Part of a small language model's weights: tied embeddings.
MLP neurons of a small language model. Each row is named by its layer, matrix (down: output weights) and neuron, and shows model dimensions 32-127. Each number is 128 + 32 x the weight over its row's rms, rounded and kept within 0 to 255. A neuron's up and down rows have the sign that makes its largest values positive.
A block is one neuron, or neurons of one layer that tend to fire together. Before each block is what it responds to, as a language model described it from the Wikipedia text at the highest values.

Description: Table header row end. Mainly the line break closing a Markdown table's header row, such as | No. | Title | Length |, just before the |---| separator; weakly, digits and punctuation inside numeric table cells.
L5.down121 [133 166 113  92 126 124 187  91 127 102 105 171 185 141 121 176 126 145 125 107  65 197 127 155 114 177  80 113 140 111 101 169 185 112 146 152 181 124 130  69 189 163 130  53 123 109 167 167 156 104  97 141 153 143 126 166  92 135 167 150 146 147 136 104 142 122 123 117 163 121 120 129 151 144 107 138 102 143 135 129 110 109 139 161  71 175 108 124 145 146 197 125 121 106 104 135]
L5.down295 [137  72 108 154 143  93 136 142 191 103  77 165  78 160 153 117 106 144  90 140 143 169  83 112 111 139 136  95 239 138 202 114 111 143 135 145  97 122  94 107 154 132 122  37 157 132 112 129  58 146 130 163  92  98  96 144 170 143 124  98 156 134 127 156  89 147  93  92 133 158 153 179 129 136 137  46 132 148 105 146  92  79 137 173 152 134 175 116 140 114 141 102 115 115  82 153]
L5.down348 [129  50  82 172 104 145 197 143 162 132  79 135 117 114 126 140 124 120 113 146  99 179 163 158 101 193 153  98 133 100 135 119 134 133 138  67 196 103 134 134  94 112 148 129 167 151 131 169 101 162 131 109 104 101  95 140 151  97 174 158 104 145 121 133 120 100  98  82  91 136 129 179 170 182 124 107 137 101 132 111 147 105 193  58 144 164 232 165 182 118 110 183 108 141  92 111]
L5.down403 [138 129 170 129  73 113 131 113 110  62 141 127 140 126 175 184 142 163 125  83 138  88  74 187 121 160 108 129 131 156  89 177 132 114 156 122 171  97 151 109  92 126 129 104 188 116  84  56 165 162 114 106  96 121 113 111 163 197 106 110 104 127 102 136  97 102 151  65 194 106  86 146  74 125 125 175 118 109 100 132 174 115 151  57  35  98 143 149 111 157 131  68 158  77 170 111]
L5.down521 [115 137 138 136  65 126 116 130 130 130 102  96 121  99  89 108  84 125 104 126 137  93  93 105 123 165 148  81 152 158 188  87 162 125  81 128 124 152 115 144 161 177 123 122  57 132 173 124 115 146  84  90  93 146 145  76 119  84  86  93 101  97 135 139  64 199 129 139 128 138 199 149 120 148 106 131 168 166 150 157  86 108 118 125  54  93  85 125 126  72 118 186 129 147 109 120]
L5.down546 [186 111 130 122 127 137 173 119 115 139  86 120  93 106  65 140 150  99  85 129 110 151 153 172 162 175 109 174  51 117  85 100 124 133 145  98 137 131 154 158 101 192 163 174 119 184 123 150 168 126 158 169 140 174 159 123 220 155 100  43 109 131 133 119 137 159 150 190 100 124 134 112 124  95 121 135 145 150 146 110 109 114 144 123 122 126 110  29 178 122 181 130 118 143 116 116]
L5.down909 [136 135  80 108  86  94 149 137 151 158 132  97 114 124 121  97 151  64 129 148  91  91 141 137  73 141 107 109 100 114  69 101 114 195 109 184 166 122 104  82 119 139 168 130 132 110 109 111 120 171  64 114 158 104 132  97 140 146 105  83  75 121 180 124 137 162 141 151 131 126 173 136 128 152  87 149 135 159 155 103 114 188 109 129 133  88  66 119 102 116 172 136 108 108  96 101]
L5.down1221 [126 130 166 160  85 121 202 144  70 152 177 122 116 127  90  73 116 112 200 149  88 168 145 202 120  99 113 123 121 164 137  91  57 142 129 117 190 123 132 198 101 141 118  72 172 148 138 141  97 109 160  72 128 154 152 125 133 129 136 171 137  87 119  76 105 130 111 135 108  93 165 153 107 104 139 140 113 158 152 135  75 148 143 116 154 116 126 170 139  73 126 140 152 114 133 163]

Description: Pre-verb infinitive and adverb slots. Tokens just before an upcoming verb: to after planning, decided or able, -ly adverb endings (urgently, openly), and auxiliaries like would, has, should.
L3.down645 [153 125 118 144 118 140  87 199  92 145 164 100 105  34  94 164 189 105 124  83 109  99 103 101 132 134 133 100 146 113 143  98 143 134 144 141 160 106  94 128  84 110  93 170 204 137 172 139 141 146 128 118 118 100 149 126 131 121 103 103  91 165 170 111 160 123  87 120 111 157 152  69 193 186 195 167  96  88 117  80  78  81  92 174  83 123 109 119  76  79  73 147 115  74  98 144]

Description: Section heading close markers. The closing == or === of wiki section headings, and the line break after it, as in ==History==, ==Distribution==, === Career ===.
L4.down5 [ 95  40  94 103 109 148 113 140 165 143  96  39 108 159  99 161 102  89 135 134 157 145 150 151 142 113 141  85 145 155  56 117 107 120  82 156 147 180 106  90 111 137  97 152 162 136 174 126 155 155 101  77 114  76 148 149 145 197 110 146  77 121  91 145 150 210 114 173 150 105 159  93 162 134 133 131 108 122 132 118 114  81 102  61 178  68  96 119 147 102 155 162 139 116 153 117]
L4.down126 [123 201 144 159 144 117 133 130 102 130 143 109 111 119  82 121 107 130 111 153 164 149  91 160 174 170 135 148  62 117  85  60 140 159  94 148  95 159  81  33 190  90 115 156 102  65 134 213 115  90  98 153 116 166 155 157 126 155  79 115 158 119 148  90 101 150 227  63 153 139  67 164 126  92 156 153 149 104 101 110 135 133 114 141 114  93 174 162 142 128 180 172 106 141 143 138]
L4.down854 [ 90 140  98 137 177 114 148 166 118 160  96 128 112  81  48  89 194 106 102 153 129  72 167 132 167 118 129 101  65 144 137 117 140 134  61 132 109  91 132 109 109 142 146 127 162 199  76 100  88 138 102 125 112  83 153 124 113 100 106 111  95 169 132 120 143  92 166 124 122  77  95 110 155 145 105 127 108 111 145 148 145  68  90 141 146  65 151  99 115 150 112 156 150 128  98 111]
L4.down917 [101 138 137  78 136 144 105 126 133 114 111  81  92 104 134 119  83 138 139  93 157 105 184 171  88 102 107 116 153 120 146  88 126 137 145 124 159 121  81 206 177 123 132 150 138  97 155  94 140 148  94 198  94 162 119 118 101 106  96  99 126 116 163 105 150 167 133 151 142 111 159 103 125 119 132 166 128 105 115 118 166 144 135 131  32  91 120 104 112 131 121 202 148 154  85 115]
L4.down930 [131 104 106 179 123 157 158 139 111  88 146 164 104  74 159 116 176 116 150 151 182 115 156 103 151 150 107 141 161 159 162 148 118 117 124 108 179 105 159 125 121 108 142 171 126 175  43 125 106 144 104 127 147 133  84 136 122 107 133 136 101 165  94 139 109 106 172 138  96 152 109 180  96  96 135 125  76 144 154 151 141  88  99 162 126  98  98  87 110 162 131  84 150 138 169 149]
L4.down965 [ 79 155 150  96 128 150 139 157 152 133 154 112 114 134 146 140 155 171 108 140  62 122 121 211 179 132 153 153 110  96 146 197 176 152  89  69 135 134  79  95 215 121 110 122 183 133 139 107  63 119 187 174 137 152 169  82 184 146 136 117  96 107  91 140 169 181  82 124 150 170 175 190 176 177 193 129 156 110 146  92 125 127 144 142 125  67 169 171 143 144 131 193 108 156 145 128]
L4.down1181 [127 192 119 118  45 152 155 124 133 102 162  96  72 158 139 176 138 175 147 111 141 156 100  97 109 129 151 205 110  67 135  96 159 162 125 142 146 137 123 166 159 114 156  83 157 141  98 145 125 157 120 134 143 134 136 112 122 146  98 150 123 169 180 146  97 165 121 149  75 164  66 191 125  68 123  98 125 151 108 177 120 126 156 188 142  86 156  89 166 122 156 104  97 153 178 149]
L4.down1224 [152 128 121 150 138 105 134  87  56 136 119 129  26 139 127 155 102 171 162 124 153 165 132 131 115 190 150 114 103  92 133 139 123 156 112 201 150 128 119  78  95 143 151 135  97 107 112 185 147 147  97 146  94 121 179 167 124 171 148 104  77 198 130  91 146  95 110 155 120 108 156 155  87 129 140  80 134  48 141 111 112 135 114 135 149 103 125 150 170 137 171 161 144 172 113 194]

Description: Section heading closers. Closing == or === markers ending Wikipedia section headings such as Plot, Cast, History, plus line breaks after table separator rows or heading lines.
L3.down702 [112 124  70 150 140 130  98 131  75  98 121 153 105 127 112 106 199 167 169 176 145 165 101 150 126 168 118 176 136  89 122 136 107 140  76 152 106  98 168 149 190 158 143 101 102 110 100 144 144 180 100 168 146 160 157  95 119 105 138 125 144 127  88 150  81 149 129  98 135 136  95 139 120  62 158 145 116 127 198  81 109 140 177 157 109  94  74 162  98 150 115 126 108 117 129 105]

Description: Infinitive marker "to". The word "to" that opens an infinitive after verbs or nouns of attempt, ability or failure, e.g. unable to, failed to, attempt to.
L5.down15 [156 173 144  74 130  82 110 137 153 119  86 125  97 117  98 134 120 106 164 155 132 153 128 163 134 152 133 166 169 136 127 118 135 175 134 201 141 117 165 135 121 179 116 127  76 130 102 149 138 128  94 122 117 162 127  51 142 133 134 146 150 179  94 159  69 126 115  97 118 147  74 112 158 155 106 138 137  66 131 106 108 139 121 178 161 157 125  76  80  98 120  97 151 181 128 147]
L5.down210 [137 166 179 155 100  77 139 184 135 140 159 156 106 143 112 115 151 107 140 126 117 151 108 134 153 146 184 163 125 173 143 163 100 141 199 115 187 117 119 162 111  86 155 114 198 114  88 126 183 121  73  40 144 139 157 132 107 129 187 131  96 131 154  91 140 154 135 106 166 167 116 110 117  97 139 111 133 121 152 135  97 143  95 122 146 134  89 136 187 108 136 122 167  83 128 145]
L5.down257 [103 170 131 159  95 149 163 110 140 144  90 151 123 188 143 105 112 131 107 166 131 130 119 154  97  65 125 202 125 134  90 142  76 140 138  79 117  85  71 101 137 153 128 193 122 124 104 137 194 179  51 139 141 183  87 106 110 132 157 150 134  99 151  79 143 141 146 107 145  63 103 127 171 143 144  80 136 156 114 150  75 123 171  93 102 142 111 132 126  92 167 150 129 133 181 137]
L5.down368 [113 137 115 140 188 129 147 181 130 116 125  97 170 141 121 151 105 136  93 161  93 140 192 172 100 145 153 149  61 160  88 151 160 143 152  86 109  87 157 167 122  71 130 111 123 166 108 122 141  74 197 131 169  91 123  78 130  94 136 118 163 138  97 145 133 122 149 106 119 127 219  94 100 131  86 100 139 150 176 203 146 107 114 144  41 117 128  81 170 140 121 111 109  69 126 161]
L5.down509 [119 116 153  60 142 112 133 115  56 149 180 110 134 114 128 129 117 105 116 120 157 161 135 131  70 118 159 127 132 115 155 121  43  92 174 106  71 149 118 143  94 104 148 158 130  93  96 139 203 108 171 144 118 123 132 148 194 160 174 142 192 106 130  86 121 121 142 127  91 148 150 136 142 133  91 132 177 105 117 144 136 174 135 127 149 161 132 129 166 116 122 105 103  92 117  93]
L5.down577 [134 141 123 125 121 135 120 154 146 142 139 101 192 159  82 109 113 116 162  79 134 105  93 168 147  96  76 103 153 154 103 141  96 125 123  70 169 123 177 139 109 155  97 133 120 140 145 116 105 153  88 100  58 138 150 126 150 130 157 227  74  98 143 137 135 214 154 114 175 111  80 118 119 141 119 120 174 105  98 105 194 110 134 119  80 143 113 128  89 128 172  58 131 122 127 151]
L5.down689 [118 120 181  93 133 189  90 163 133 172 114 121 130 156 144  61 119 173 180 107 132 146  85 105 177 112 152 137 110 135 121 131  83 127 114 121 171 137  85 134 119 144 117 143  87 113 141 138 116  95  59 144 164 163 114 127 132 177 149 136 111 118 127  99 103 119 135 130 182 131 140 144 151 110  95 151 157 133  99 139 135 116 125  80 138  73 172 110 135 104  77 135 109  45 145 101]
L5.down844 [125 112  96  91 142 122 119 142 170 154 155 112 159 115  76 108  65 115 110 145 160 120 101 142  71  96 142  60  76 161 101  97 152 167 143  88 103  84 206 132 139 193  61 118 139  99 155 134 129 117 134 117 102 172 108 129 103  74 160 128 110 112 107 126 126 195 165  89 111 131 137 164 163 123 135 155 133 118 153 105 114 150 181 149  70 128 106 158 132 104 126 130 107 135  89 119]

Description: Transitive verb completion. Fires on the last piece of a transitive verb or its required preposition, just before its object, e.g. assess, preparing, known for, focused on.
L4.down14 [ 94  76 198 129 154 132 163 101 135 139 115 155 131  61 187 149 104 115  84 177 108  83 116 145  95 148 122 131  95 146  89 164 192 111 156 123 121  66 156 100  87 142 164 134 123 179 150  74 113 136 172 159  82 134 232 159  69 163 129 141 113 123 104 132 158 135 154 119 149 123 121  62 135 133 134 168 162 138 139 147 139 187 131 131 121  98 147 146 119  96  77 160  55 134 113 137]
L4.down215 [140 109 110 106 128 128 157 126 114 109 156 167  91 210 110 124  71 153 114 140 141 137 123 140 127 123 101 140 138 124 145 115 113 108 178  67  92 113 164  96 123 137 141  91 108 147 153 177 160  91 177 130 119  91 143 135 162 151 146 130 114 147 155 144 103 186 104 151 114 148 148 183  98 122  54 127  68 155 127  85 119  64 212  54 118 114 131 118 118 137 148  88  90 152  99 161]
L4.down274 [139 191  99  73 134 115 152 118 173 105 110 116 201 126  96 121  99 104 116 122 113 145 145 139 175 106  75 103  91 135 119 116 172  91 140 198 170  59  81  97 141 159 163 120 109 170  97 150 111  89 141 113 111  88 123 177 156 105  89 146 117 121  92 115 153 108 110 138  97 121 133 128 167  95  92 101 113 135 150  77  84 136 155 109 131  97  92 178  84 101 129  90 159  93 128 154]
L4.down290 [ 81 164 143 146 112 126 133 117 157  92 166 160 111 129 132 156  78 114 141 109 205 110  84 120 208 169 104 141  53  69  92 144 102 170 152 106 185 109 121 110 146 125 188 112 135 168 137 161 110 139 152 167 129 132 172 156 128 178  79  28 107 115 165 131 214 139 156 112  89 161 115 142 132 112  83 125 126 154 138 132 150 131 116 148   2 143  82 114 110 108 164 153 103 124 138  75]
L4.down778 [188  97 153 150 145 158 182  91 127  51 124 123 109 189 157 129 108 213  86 161 122 177 139  90 107 155 100 141 145 166 149 149 177 161  98 203 108 125 119 142 189 103 158 134 153  78 115 103 118 116 103  82  80 116 133 122 138 130  92 119 112 106 154 116 100 117 198 124  97 122 136 135  84  47 111 128 147 181 157  98  89  75 141 111 116 120 166 101 142 117 122 141  91 104 145 139]
L4.down788 [115 149 155  87  74 125 132  97 152 129 125 141 140 174 141 159 141 116 122 149 141 132  96 109 144 116 136 139 129 115 203 103 163 147 127 153 117  83 162 177  87 136 174 111  71 177 147 186  87 146 106 108  62 141 176 174 160 166 137 131 160 161  84 143 108  92 133 125 120  91  58 113  86 150  93 173 138 170 131 154 126 173 109 103 150 145 174  98  35 147 113 121 126 144  93  84]
L4.down1111 [130 146  89 125 108 145 138 104  61 117  74 175 109  83  95 125 124  89 159 109 108 102 103 108 142 143 175 120 208 121 132 171 148 146 145 131 123 100  98 100 119  79  95 186 172 135 126  96 120  79 132 198 112 125  99 128 163 142 127 100 111 122  91 114 173 118 151 129 154 138 155 105 112 138 123 158 132 122 140 205 125  93 132 153 130 185 122  92 106 102 159  71 139 114 149 116]
L4.down1114 [122 141 112 140  90  98 128 155 156 131 144 125 132 108 153 143  93  92 104 119 135 181 110  88 203 177 117 143 130 109 151 146 155 130 140 100 160 146 195  89 146  96 136 150 165 188 125  87 126  91 115 104 155 156 163 175 140 110 126  91 126 141 110 200 111 166 158 133 173 134  98 114 109 140  69 126 154 105 101 163 105 156 177 157 124 182  96  93 130 126  87 154  97 104 134 147]

Description: Infinitive "to" after verbs. Fires on "to" introducing an infinitive after verbs or adjectives like unable, trying, decided, in order; weaker on "of" in "son of".
L4.down101 [112 120 128 144  88 106 125 113 134  97 160 150 113  70 121 149  89 113 111 102  89  95 121 151 113 115 120 106 117 116 138 129 153 123 111 127 122 135 130 186 123  78 133 177 126  84 166  81 130 111 126 128 141 121 100 150 106 127 115  64 131 111 111 108 148 119  87 140 151 209 123 143 121 121 120 108  91 107 168 110 118 136 145 120 101  83 127 197  99 120 130 143 116 119 141 168]
L4.down605 [132  74 140 173 118 138  98 138 186 133  79 162 102  96 128 140 114  91 165 108  92 164 196 157  71 120 144 164 143 175 161 129 128  95 126  92 104 146 120 109  83 105 129 174 130 132 128 130  95  68 172  83 146 127  71 170 126 122 180 168  89 134 129 167 157  88 121 132 121 137 157 152 124 118 163 139 155 122 154 144 202  85 188 152 168 162 152 132 163 110 107  70 161 112 137 114]
L4.down733 [133 146  63 122 111 131 107 105 145 146 124 140 113 135 115 152 131 133 149 111 123  91 126 113 122  85 113 174  77 139  73 113 153 141 108 113 160  97 133 151 142 197  86 148 200  95 111 157 135 110 114 110 142 124  71 209 137  92 157  94  49 108  96 137 182 124  91 102 109 141 156 140 167 116 177 152 125 179 110 118 167 194 132 127 153 157  95 118 119 128 150 152 143  79 104  82]
L4.down968 [ 73 185 142 110 120 154 123 149 137 153 138 134 156 139 119 143 108  78 116  98 175 116 104  90  74 117 158  69  87 133 119  85 155 151 177 127 127 171 168 144  85 122 139 139 163 107 199  97 163 160 143 124 126 150 127 144 170  73 150 123  67 140 148 142 136 178  98 120  88  79 123 156 135 149 112 103 125 143 125  87 107  83 214  89 116 107 166 175 104 130 167  99 185 173  91 107]
L4.down1045 [140  92  72 107  86 160 130 136 176 124 146 215 131 129  95 152 123 121 129 160 151 139 122  70 115 109 212 135 174  91 117  94  93 177  95 144  62 150  57 115 113  97 113 107 123 135 144 157 155 105 131 125 115 118 106 157 172  80 180 138 104 108 140 172 129 171 149 130 143 100 136 142 114  83 144 154 154 111 144 166 181 170 133 147  93 115 116 124 124 111 183 100 106 118 119 146]
L4.down1065 [131 159  64 172 100 146 118 181 124 116 121 107 133 120 113 137 112 161 141 129 166 142 116  90 110 152  89 105 152 149 134 128 113 143 102 124 147 110 129 145 137 116  92 103 190 159  68 133 114 143  96 120 168 165 171 113 113 167 133 141  66 156 121 120  69 134 177 102 110 126  52 117 129 211 166 181 148 116 120 122 147 105  87 152 122 108 155 142 124 118 153  99  57 138 166 148]
L4.down1068 [121 143 129 126 101  95 101 190 178  97 188  64 133  91 136 159  94  86 139 101 143 143 132 151  66 164 146 104 109 183 127  50 169 149 109 125 119 138 153 151 124 152  96 135 179 104 140 162 184 102 185 143 125 175  80 131 140 138 137 132 102 156 139 170 102 184 129  84  81 132 116 152 143 153 146 157 145 148 160 151 106 120 142 125 106  95 172 153 145  66 143 143 131 126 131 115]
L4.down1176 [140 146  85 118 109 108 146 126 135  83 176 165 135 135  92 144  68 166  95 147 155  82 146 163 114 142  74 120 130  89 103 143 138 183 125 141 126  99 111 170 142 153 112 131 164 147 118  90  74  46 157 130 108 165  62 171 136  70 138 136 114  90 161 136 183 152 114  86 110 160  78  89 148 153  86 104 141 133 148  57  97 121 101 124 128 124 137 157 152 151 103 149 134 143 162 189]

Description: Verb completion before object. Final piece of a transitive action verb or its linking preposition, just before the object, such as remov-e, dam-aging, separated from.
L3.down780 [162 132 146 169 122 107 144 127 151 145 176 145 141  88 142  91 140  77 153  79 181 127  96 196 114 173 122 126 128  91 156 177 133  80 158 136 200 106  76 119 122  63 140 138 105 112  66 148 170 130 154 126 108 202  91 137 115 132  95  42 108  99 106 115 166 130 190 145 126 144 131 117 109 169 127 172 149 159  65 126 153 116 176 156  77 120 121 159 155 143 151  86 130 165  85 132]

Description: Section heading closers. Closing == or === markers that end Wikipedia section headings, such as History, Description, Discography, Critical reception, right before the line break.
L5.down302 [129 114 141 174 122 129 181 154 123 155 139 124 157  83  56 137 129 130 120 174 125 169 169  93 107 187 149 132 147 103  90 175  92 141  98  96 111 229 136 126 134 128 133 138 131 175 102 125 121 136 118  84 135  95 110  71 110 115  68 207 146 164  80 152 117 153 109 111 111 134 110  77 125 156 108 128 133 114 140 155  99 161 116  86 135 114 136 116 133 165 113 187  92 113  96 117]
L5.down483 [140 156  73 176  94 147 105 116 103 108 179  93 119 113  94 147 110 176 186 158  99 140 149 148 115 141 132  90 167 166 161  73 154  84 125 140 122  99 157 143 149 133  74 137  98 121 119 148  73 126 160 144 131 179 179  88 143 151 129 148 178 138 132 142 149 132  87 141 180 124 125 179  85 154 185 147  72 104 123 197 122 131 111 131  54 190 151 136 168 143 121  98  96 145 132 120]
L5.down634 [101 154 174 131 123 142 118 146  88 125 163 101 147 153 161 143 166 142  97 129 101 121 103 131 123 115 139  97 167 101 123 109 171 118 187 161 102 164 171 161 109  97 139 176 145 124 133 144 136 129  95 155 186 157  95 103 144 133  72 139 125 118  91 142  62 104 185 130 104 149 113 134  87  94 169 102 145 139 157 186 119 105 142  69 137 159 147 183 156 123  86 147 132 154 161 184]
L5.down694 [140 102 124 134 118 120 133 109  94 159  73  78 142 130 151  82  95 176 116 130 124 139 139 156 149 175 107 152 109 143  90 183 129 117  98 140 182 100 108 117 104 101 138  70 189 144 108 109 188 124  95  92 171  93 170 144 134 158  95 161 136  80 160 117 113 113 182 134 126 162  78 149 147 169  99 115 132  78 146 126 134 167 136 110 194 139  72 172 120 144 129 124 182 134 177 164]
L5.down839 [141  89  91 111 111 152 104 148  84 140 101 194 155 145 130 136 171 100 145 180 136 127 137 110 108 134 146 172 156 127 184 167  98 209  76 116  63 117 119  89 149 119 130 103 164 150 163 178 103  63  65 131 145  92 106  95 122  85 126  73  77 123 207 113 102 118 146 162 155 111 145  91  78 165  83 120  70 114 136 170 137 205 163 172 160 137 115 132 116  87 119 110 164  88 157 145]
L5.down1093 [111 111 113 128 114 125 185  67 172  91 151  94 151  84 147 112 110 113 102 122 127 128 117 135 146 175 159 181 138 133  98  94 186 109 112 186 137 101 165 130 171  98 128 150 139 165  75 171 151 153  51 138 102 114 177 129 121 123 125 138 186  80 100 123 193 167 125  97 107 124  91 158 185  76 131 119  91  72 177  72 126 138 111 128 130 108  64 124  76 185 137 196  94 127  95  96]
L5.down1247 [ 55 130  87 110 123 101 122  98 145 108 110 131 152 130  95 134 188 120 158 133  50 116  42 160 108 110 190 120 161 102 140 100 110 156 112 134 123 206  99  70 163 208  61 162  83 122 121 128  75  85  98 145 131 122 158 130 120 152  96 108 162 122 139  97 136 138 130 134 145 116 144  73  72 122 129 112 158  99 130 152 153 129 100  51 103 150 116 118  96 165 140 166 126  98  84 146]
L5.down1262 [ 94 123  81 156  57 123  92 139 123 120 175 156  77  60 115 137 161  77  60 167 141  84 158 123 150 194 126 111 139 169 150 148 160 116  58 188 107 174 139 102 135  76 161  51  83 119 106 236 182 151 107 151 121 133 181 172 135 113 100 130  82 138  98 137 148 141 128 126 148 120  98 120 145 133 145  94 142 149  62 129  98 125 153 161 122 116 120 149  84 111 153 177 121 135 156 118]

Description: Verb completion before object. Final piece of a transitive verb, often after "to", just before its object, e.g. remov|e, retrie|ve, demol|ish; also prepositions like "of", "to" that open a noun phrase.
L5.down76 [122  96 134 190 112 176  95 114 143  87 124 111  61 110 162 126 120 174 166  94 113 112 107 138 111 115 142 100 111 164 149 114  69 150 118 131  70 166 138 113 166 136 103 169 126 147 129 143 128 121  76 153 194 132 119 143  90 104 145 141 151 145 118  80 142  87  77 170 142  68 183 150 153 160  92 165 149 197 153 134 128 106 158 132 135 172 114  95 181 135  99 146 145 120 162 167]
L5.down334 [102 131 142 103 118 114  57 122 159  84 109 123 195 112 137 135 109 109 188  79 125 115 114 154 108 105 136 145 135 165 163 133 141 141 168 167  99 168 132 158  82  58  88 137 191 184 106 177 154 105 202  93 162  84 115 171  96 148 151  80  54 107  80 128 101  99 189 121 119  35 165 110 132 153 160 139  93 185 105  84 115  56 135 146 120 138  90 100 131 144 126  87 116 167  73  98]
L5.down404 [164 164 145 101 146  94 147  64 106  83 153 109 129 134 107 119 142 175 141 147 132 140 159  96 142 143  87 165 130 115 144 142 118 162 172 144  69  94 116 125 101 163 117 166  91 143  78  93 106 129 117 167 166 105 142 115  49  47 141 117  88 125 108 141 146 142 146  85 130 156  58 146  89 148 141  98  85 146 155 101 114 119 129 161  54 102  98 145  77 136 113 132  95 118 115 110]
L5.down448 [190 155  87 120 112 147  62 152 143  38 135 147 173  94 175 134 139 115 109 107  62 163 120 131 101 171 144 147 113 147 161 163 152 129 130 154  93 106  84 118 123  88 141  68  87  79 112  95 168 121 171 166 133 173 181 126  99 126  81 146 143 105 136 166  91  69 173 137 142  76 119  78 104 133 117 162  74 100  97 146 110 108 164 134 142 136 148 139  81 175 151 105 132 131 126 166]
L5.down814 [ 97  94 152 115 125 103 105 173  87 122 165 167 113  99  89 152 134 123 162 103  80 163 150 144  99 138 116 151 115 147 175 109 169 141 146 101  80 187  97 130  91 104 101  87 119 135 130 137 161  95 112 201 109 148 186  46 113 132 103  98  86 168  98 152 121 156 133 142  61 126  90 182 149 156 158 114 124 102 146 116 115 175 155 127  64  63 142 157  88  84 144 129 163  93 200 138]
L5.down882 [ 91 144 165 148 137 126 131 167 174  44 115  94  64 128  73 133 143 139 148 123 142 128 112 184 134  74 118 106 120  71 128  71 200 125 164 109  85  99 123 133 134 153  63 160  95 197 123 131 119  87 119  97 217 162 153  98 120  94 112 113 158 175  91 157 168 135 139 168 113  84 144 146 115 192  89 125 101 169 102  97 154 161 102 132  96 183 161  74 107 134 103 126 121 143 143 112]
L5.down1091 [166 133 108 131 128 118 101 131 158 141 116 114 105 137 194 159 146 125 128  92 151 135 156 177 117 129 167  97 146 143 111  73 121  94 121 115 139 104  93  92 170  59 114 103 171 179  96 148 101 168 133 130 143  96  99 145 114  99 200 125 137 139  60 164  98 130 139 114 102 144 133 138 102 148 185 142 106 136  89 116 145 126 150 154 194  77 164 126 131 102  84 137 150 114 103 100]
L5.down1147 [142 182 103  90 125 136 134 121 129 134 137 107 134 167  90 138 146 162  83 117 108  55 167 107 146  78 140 155  67 105 145 149 152 145 153 101 145 137 113 127  95 119 117 141  96 131 144 160 116  95 160 119  59 180  87 128  82 113 158  68 124 154 137 130 111 129 117 147 128 164 153 130  91 113 197 125 142 154 125  92 194 171 133 116  95 123 114  42 136 130 159 162 148 111 173 100]